Weights of a small GPT-style language model, trained from scratch on English Wikipedia.
Size: 16 layers, width 192, 2 heads of 96, MLP 768 ReLU, vocabulary 8052, 9.06M parameters.
Training: a variant of Muon for these matrices, 192M tokens.
MLP neurons of a small language model. Each row is named by its layer, matrix (up: input weights) and neuron, and shows model dimensions 0-191. Each number is 128 + 24 x the weight over its row's rms, rounded and kept within 0 to 255. Numbers have three digits each.
Before each neuron's rows, "fires in" lists the words (lower case) most often at its 100 highest values on Wikipedia text that the model never trained on; "fires on" lists the tokens most often at its 100 highest values on Wikipedia text that the model never trained on. A number after a token or word is its count.

fires in: "first" 20, "also" 17, "who" 8, "he" 5, "then" 4
fires on: " first" 21, " also" 17, "b" 10, " who" 8, " he" 7
L12.up41:087137151182128127149106146159153149126146120139114151092127122155139141123121101108156125096113159128130131151145138124128093120110081167120106133137085104124142117111116141139117123087151093144084106158161135136099136123143144118152130116144102071128158154126125137109111129130109126116125094118190153139092125104112144118120108094170127139120137165130067123168107106109103102124099100158109141174152152107150167117164121158136089109175149086144083144118150094133142105155109112103096144139165137098138119098112126177115134102108144126149108155099161158139157089153186106138

fires in: "is" 75, "are" 16
fires on: " is" 75, " are" 16, " l" 4
L10.up213:132134107113123108110144104139096068130116083174142155092143174146089152133096118116151137109112152107131156088142157145118153119147126081185115095149127104152151136125126134142112176123126142119137131122132145194121116143107092140112082112143110134099151189096163154104114114111133148154159138168129169141133076156144109146102077088148159101147117156180113112116161147165126123128128111114114086149130140158117135118148143134124169127124159181126126151107124140145118123143120138105135107150133082139132141114095112150118146131103142145143109136098112107079124179124115105131

fires in: "a" 39, "of" 11, "approximately" 4
fires on: " a" 41, " of" 11, "1" 5, " approximately" 4
L9.up545:111104134108125133153132120106078120128127144116111141116177130106112136158139152163177119121083121120152147098084109135113129108095119129122133096128169144134143097127126120137100123155155112104134121104103144106135122137136102130131147141138142136124110120100158100119144141132165189138119078167059140152163089109125153161066131112132146079134118142130078087175119147160159146116131148149129136164121099139137167149160133157100168126079110086114112141148082109120152114112165132162091147087144130124103147142122176151087120145138098139162123120150126133114143169136115138100

fires in: "to" 76
fires on: " to" 79, " m" 13
L9.up730:097124183121110132129119163159105134105113088158090112125125110171099108151166141150105097145144123122123131133145124104126107166141161192084144160153108169107113078121090108135099169086121097145119104078074116069161123149137121110133125187143159083137112146127085147135097093149119116145126110134147106154163119111123108111151124114121116137141127117184103146147103131130145134158137107099148153115160132159129138150120134149142103121114128123131136150132122112133085182156142082148132121124133100110123081136138152118123137112066151132151137104121119147109135145090131135130

fires in: "from" 40, "for" 12, "over" 7, "number" 6, "among" 5
fires on: " from" 40, " for" 12, " over" 9, " number" 6, " among" 5
L5.up566:133099121101125126105107110118099140155111132150133126142139108143111088108135127121146123156094104135162106106141154112122179087117201092117134144130130127107148105094109127130130064143096134125162084119152162143112153119094073155144123164143116149142171094128113133107143123122149134121157135133081133134128125127116115150116156146108124161134118131163138145139156132074163126142091118152141075074162119106125157156084106143121149116133105137131050134119117147122114139116134134161089128159123124167138148129167129114092130156168111095161142118118115107099167145193130135128

fires in: "he" 51, "who" 19, "hearing" 12
fires on: " he" 78, " who" 19
L2.up325:123112121135168124150147111115173106123137150128092127159147114141113095120129117129159150137140107101083135115063111146178133150117132131149086181155116123075140121154154122150102140118169128081126111158120102100117150122138149088133146127131138142151085099155133094127129137101152127134134081144132131141108159138135110181134126116139137079079165157118111177158158134146166139112105159142088152166114162125134103147134157098140122156102115112128144170137093138123112116152118166122124066149076165095113144195119117128125138106145114129126159139114134129111108125144099112136

fires in: "a" 23, "has" 21, "have" 11, "one" 10, "had" 9, "is" 5
fires on: " a" 24, " has" 21, " have" 11, " one" 10, " had" 9, " is" 5
L3.up500:147167139107133096127146153156132119079140114098131145125161118158130119103093115103122132136162114131151134143144129110138153123145147107159117115083157095135167131152114112152141113103136137185116109142131123126103124121135119149091171143133094140135120143147133125129148086143154137129117090076145112165128151147111159109117125161129121134112107088071098166138139161164107129105126127089110188137124107143155112095140110141180123097209121100140144116190110122133125095096153114104108123171116132135091124099089115148134105144187140120103093082133092137151137159144109122132

fires in: "there" 44, "one" 16, "temple" 9, "subject" 7
fires on: " there" 32, " one" 16, " There" 13, " Temple" 9, " subject" 8
L2.up478:162154132119116120171130121106171106176155126127124128121147124122099166153129116110099163169155094115132079147102132111136107097124125121119139125180126123131163130115142121165124139138115129133132119096132132072149136142119114104092109141149107085095118105117154190134161133153103147129140095096096089140092121168141169110119164148123149094118119142131107152110116190131120169093095111166131176098115098123127161140157146111151086088151116091139146106109089098120136126102168112142098120130109130119096152101150157122137172151097098099153144123101135135146136095155116125156

fires in: "to" 66
fires on: " to" 77
L10.up526:087112150111098111110123179113090150159134094123140123117137101130122133165133108124152143107117108142079121120151148102142144135147102135120153119106118116089086157092160137105114108100166107105144121124149127144085130176196127078140183133141125126113128115137086160132092089144136111158100145109121169151151126127102148123172178115115091122161140133140103152170139128091130142176109143132095145135105111127155155139157164140108114082119090089125093171121114131165118089102130133108100100150141129144140139105127122129093161165086134126110148143138133132103114165137150105116

fires in: "first" 70, "same" 7, "last" 4
fires on: " first" 71, " same" 7, " last" 5
L4.up702:100138118118161166186128140131115125124116110120122114139175104126125090148116113094117118118133145131131110115093119115141144096079136143086154105121100120126109152098134142141196129096142093161116105139133123136114120117130168144128118133150075126108139159142109091146150063140122128139119095133149180114134115065144106123069131141142192108106149113132064172148126096149168114138125134155094131116145150151101137112136089109135163173124158106141116128126125112128132133186132126160119161108162099126175128141146122148140169142142098128154113143116138123158125108117111163154

fires in: "where" 46, "married" 22, "when" 15, "while" 10, "daughter" 5
fires on: " where" 47, " married" 22, " when" 15, " while" 10, " daughter" 6
L2.up244:129099119129114089112112142099158143133138162103104133119134142167100122133161139126126126174132105114126101094126155102090163118137153097130113092094166189148146132134106157153147116112127142113093096127133153115144125127122065090094123146091112181072130142175115158141137127124110130139171108177124131122145140084160101142132122172111122143155099166130090106166116146135106129106148116113169148076114122086128114094116128130126130111134132105122090141124108134155169123149137122109153163097116142119115123167134175120113136113120149143151145121121174166102101111103132184157

fires in: "is" 61, "are" 14, "has" 6
fires on: " is" 62, " are" 15, " has" 6, " can" 4
L10.up654:119137105123150116124128110131083086128150120171148129125145153166101118095068127171112130102133151103136180106098149169121146134105124186133078115140130105174153131119154127121124116072134119147103117138133164097146117132119127083106142112142161136147119136122161140143147131107128131138094095151142149113143147143111103107137164128127160098121114152109144086120134154139142127109159129063107143104123096142157086123166107128125102125136154059107156161132096139143099138099096154099135159098119084151147142109087166123145136187124108102109107110123112105120095153136150136138

fires in: "and" 29, "in" 12, "or" 6, "on" 6, "to" 4
fires on: " and" 29, " in" 16, " or" 12, " under" 9, " on" 6
L12.up343:130138128135130114124114155136149142142125143130091139146111081150098157075120105152103089114124104083129102134128136124132113114102130115138071112110166144129118123121101107146138183116140091138115140096135118161097118176120137142134137149158117094139125154141112174181122117139142115109179118116112139163124077112121161133113169096099104135149132163167125132081105071086153141160176142157164165129121157144129109099136153158134130112143161099129113126151143165168159126158107141109098124120114126096128107107101123096119164122113107132154120078135158156123114175131180145117

fires in: "more" 32, "as" 19, "very" 9, "no" 5, "deaf" 4
fires on: " more" 32, " as" 20, " very" 9, "os" 7, " no" 6, " de" 5
L5.up684:150113136129129161156144136155127116129135160143157117157146088140132107178150168131090128157080102146145103151102101140098107145118113141081110155102138146164110163090144075107125138108106140120137086077156147149127139128152099144130140140118100080114119130187111142114104117123147117087176107159118105157126115117114099098111115136124147126129174135070136116102107101135130110088137119093148137155134110135116116152130113122111203133121133156113061121150106115165115133129149153124131155078112110148125146135167137117170174126082148137138150118101147093136119119115119127140

fires in: "there" 41, "km" 5, "india" 4, "inducted" 4
fires on: " there" 30, " Ind" 20, " There" 12, " km" 7, " ind" 5
L3.up729:190118149087146116117103130135135140112129176105135099137129108148123161106105173149118094134129094133115099136121104135127121138140139127111117085170116134067138106112113130119123154123107138164115111094176125114141124140164147163134122115148096113066132144141142132164153125117140121135144134126174103155084123177135135115130126153083104109127094153109132156067186162168145135132101126123143074121144082142114150113131188151158096134147123120165107109107126087134134122122145140139108112127121147096127200117143156096126155109134100131113136129075115125142144162101117119135

fires in: "he" 85, "hectares" 6
fires on: " he" 100
L2.up606:142125118181097176147112089122165104140159143128061119117139124158182110140117104125174137139136117138106125145147103132180145120138133169141096139159083131133172099120129111123091098108148166177133100135104122120121138132122112094190155138101110044126116100111170130130148105087111158118147121110152096156131130148125160119125159148114112116096176116094107174137125094135110124149137142133102150132112113114150137130115142129169123107154104066133122137154112161129124151147124115103096147102100086093145125144098113150127097113156141117130130125119153118133131122154117119124

fires in: "of" 55, "to" 6, "on" 5
fires on: " of" 55, " to" 6
L12.up505:133144085123175149111150121144151152127122151177142129103103144130134149107131126116167145113136093102115132130177150103105128127110161106132103137145175135163103118103133196132085130129178141138142145115143173125133126155133116147091120163096082133135090109139080156165081137169109117120135117123101128124097138109156193143133089107124101171149144126156112110144168146138133139147104180138123111140145124119101119117108118138136068116135073125091181155094116113123104104129133120122147099120106130149127126124134109100073125161123118128086081120131093131142119107128128143141

fires in: "he" 29, "she" 23, "served" 15, "serves" 4, "it" 4, "healy" 4
fires on: " He" 23, " she" 17, " She" 16, " served" 15, "He" 12
L2.up221:127151131173144118137132112153148073079150156128100106116153143132147104113098116127159107132145134148157094160167120099134168105131152137163146126145117117111102128109106091152155142093145150166122138089135118120152152139094176104186117108118139115139125117133140120150135111108106144126145114142160123142119134090099142136110107137084115140068127104132133126153151107125103159150108149104167123119115163172193126092138122165177120099123129120161158108152102135126102120134099159084095123136130128162102111086109126107147125107122099141131082127097120122109118141176083152188

fires in: "of" 39, "for" 13, "among" 5, "on" 4
fires on: " of" 38, " for" 13, " among" 5, " on" 5
L13.up563:135160142110105134099116169141116104148141187149086090099134123184161135103134105149156129104138138129159125142141114143135107115143120102132089118097142113139126153133126138107141125121127120126187150122116173115119074100139104158087132142116120078127146148171108123133142073120125142157160127097108119101162133120143099118128092120123169144155146129128148171124112129127170125138125163109116127085107112121144107159109120158154109065112075145072123116081127139150128116144130107170098168093113119189137117142138116145086155151120156118126150103133152145098157113144111141157

fires in: "there" 44, "known" 5, "children" 4
fires on: " there" 32, " There" 13, " ad" 12, " real" 8, " known" 5, " div" 5
L4.up483:112118095137137139128137109098179135124119152151083114113157079147086156148120131121106112152151129159095130157176112131119140124165107133115096166166131117136137135103134167108136140137119098136120123100139139112114127129132142135116119177152128081126155165090136143144136144154155133087141110091099130126111127088101145179113128132106098124139148131154090127056165166159107072136125092135139089144093115142142124135154147147151125113120186125097099120134077153157175127102135141139104124163100135108076130112135088106110111145138089128131142125166087127139145166127142120155

fires in: "is" 56, "are" 19, "has" 7, "or" 7
fires on: " is" 57, " are" 19, " or" 11, " has" 7
L6.up371:159136154088135145140112121131116132073129078149119138164158127129115122144127117139132108115155175124135163113141159129120117119115138115152108150112158095133133130120135136114124159093126134138127139125131114112085072128139171189113095129122119143168176180125176088119125156100099119118105106146136182104162123133148150111117118112116160139121098130109160125124127154164138146102118116066110135143132148113165093077118131171125128105148134108114153138121132105146116112112128162144096168108117102103143130105108140177121073147118138126152153120065096091120113176128172139095

fires in: "married" 24, "daughter" 12, "played" 12, "born" 10, "featuring" 8
fires on: " married" 23, " daughter" 13, " played" 12, " featuring" 8, " brother" 8, " born" 7
L2.up648:124153165144133122153129139172131143095125138143080077091125072154094139122126132157104127175140104104142111120166146130123102106122132114103130105116078133157141116087140126166124117156127115126052170121150166114092103146110082101141110174120108131092108147103152120110150106129124131117129146141120147117155155083131140124129099134124105142142143179111138133138131094112138131129126148120150134159143161076125117110129133122106113117112156130106097157125125139159129126177116114126164131084126147142110093195130121101124185133132170185147078125140146111132160131140136095100

fires in: "more" 44, "most" 9, "very" 5, "highly" 5
fires on: " more" 45, " most" 9, " less" 5, " very" 5, " highly" 5
L12.up666:124108124090114118146160142132139111135093125104153112098160135145149134121157130116097128106168100122154139122118180115100116164118112150085124119116152120167110136107133149102120147124081120174128155080131152146131133125095107146105144163125097133117132163130117136173128159158157119101112090162142113114144106120137145082120139174160134119161145118115111134128103132159125137121119109128132116135144095122107066122104120147124171177082153154125121142128108149139110141130131105152104104116139148097133158146161116117104137131116113216144098123097105105058186171133082117155

fires in: "this" 31, "the" 18, "first" 10, "next" 5, "current" 4
fires on: " this" 29, " the" 16, " first" 10, " \"A" 5, " next" 5, " current" 4
L9.up513:155119126169161170151131113173169145104141149119102108176122107109091108115090154098142115137112145101136098137151131132129133116114108160101146093120152140117118132088119114132169141125149137122145129097136143135106134136148098160092083140162112068125113140114132180135138114151089092081115158104130144134085132104170122102127163142164152115128164154176144123115129153079155135130101095138160113115126174101137166136103092119126168174118112124103122108126108125124163132135118127125132150141138170134135131096132153130128156178153095111143113102150157105120086070130155144142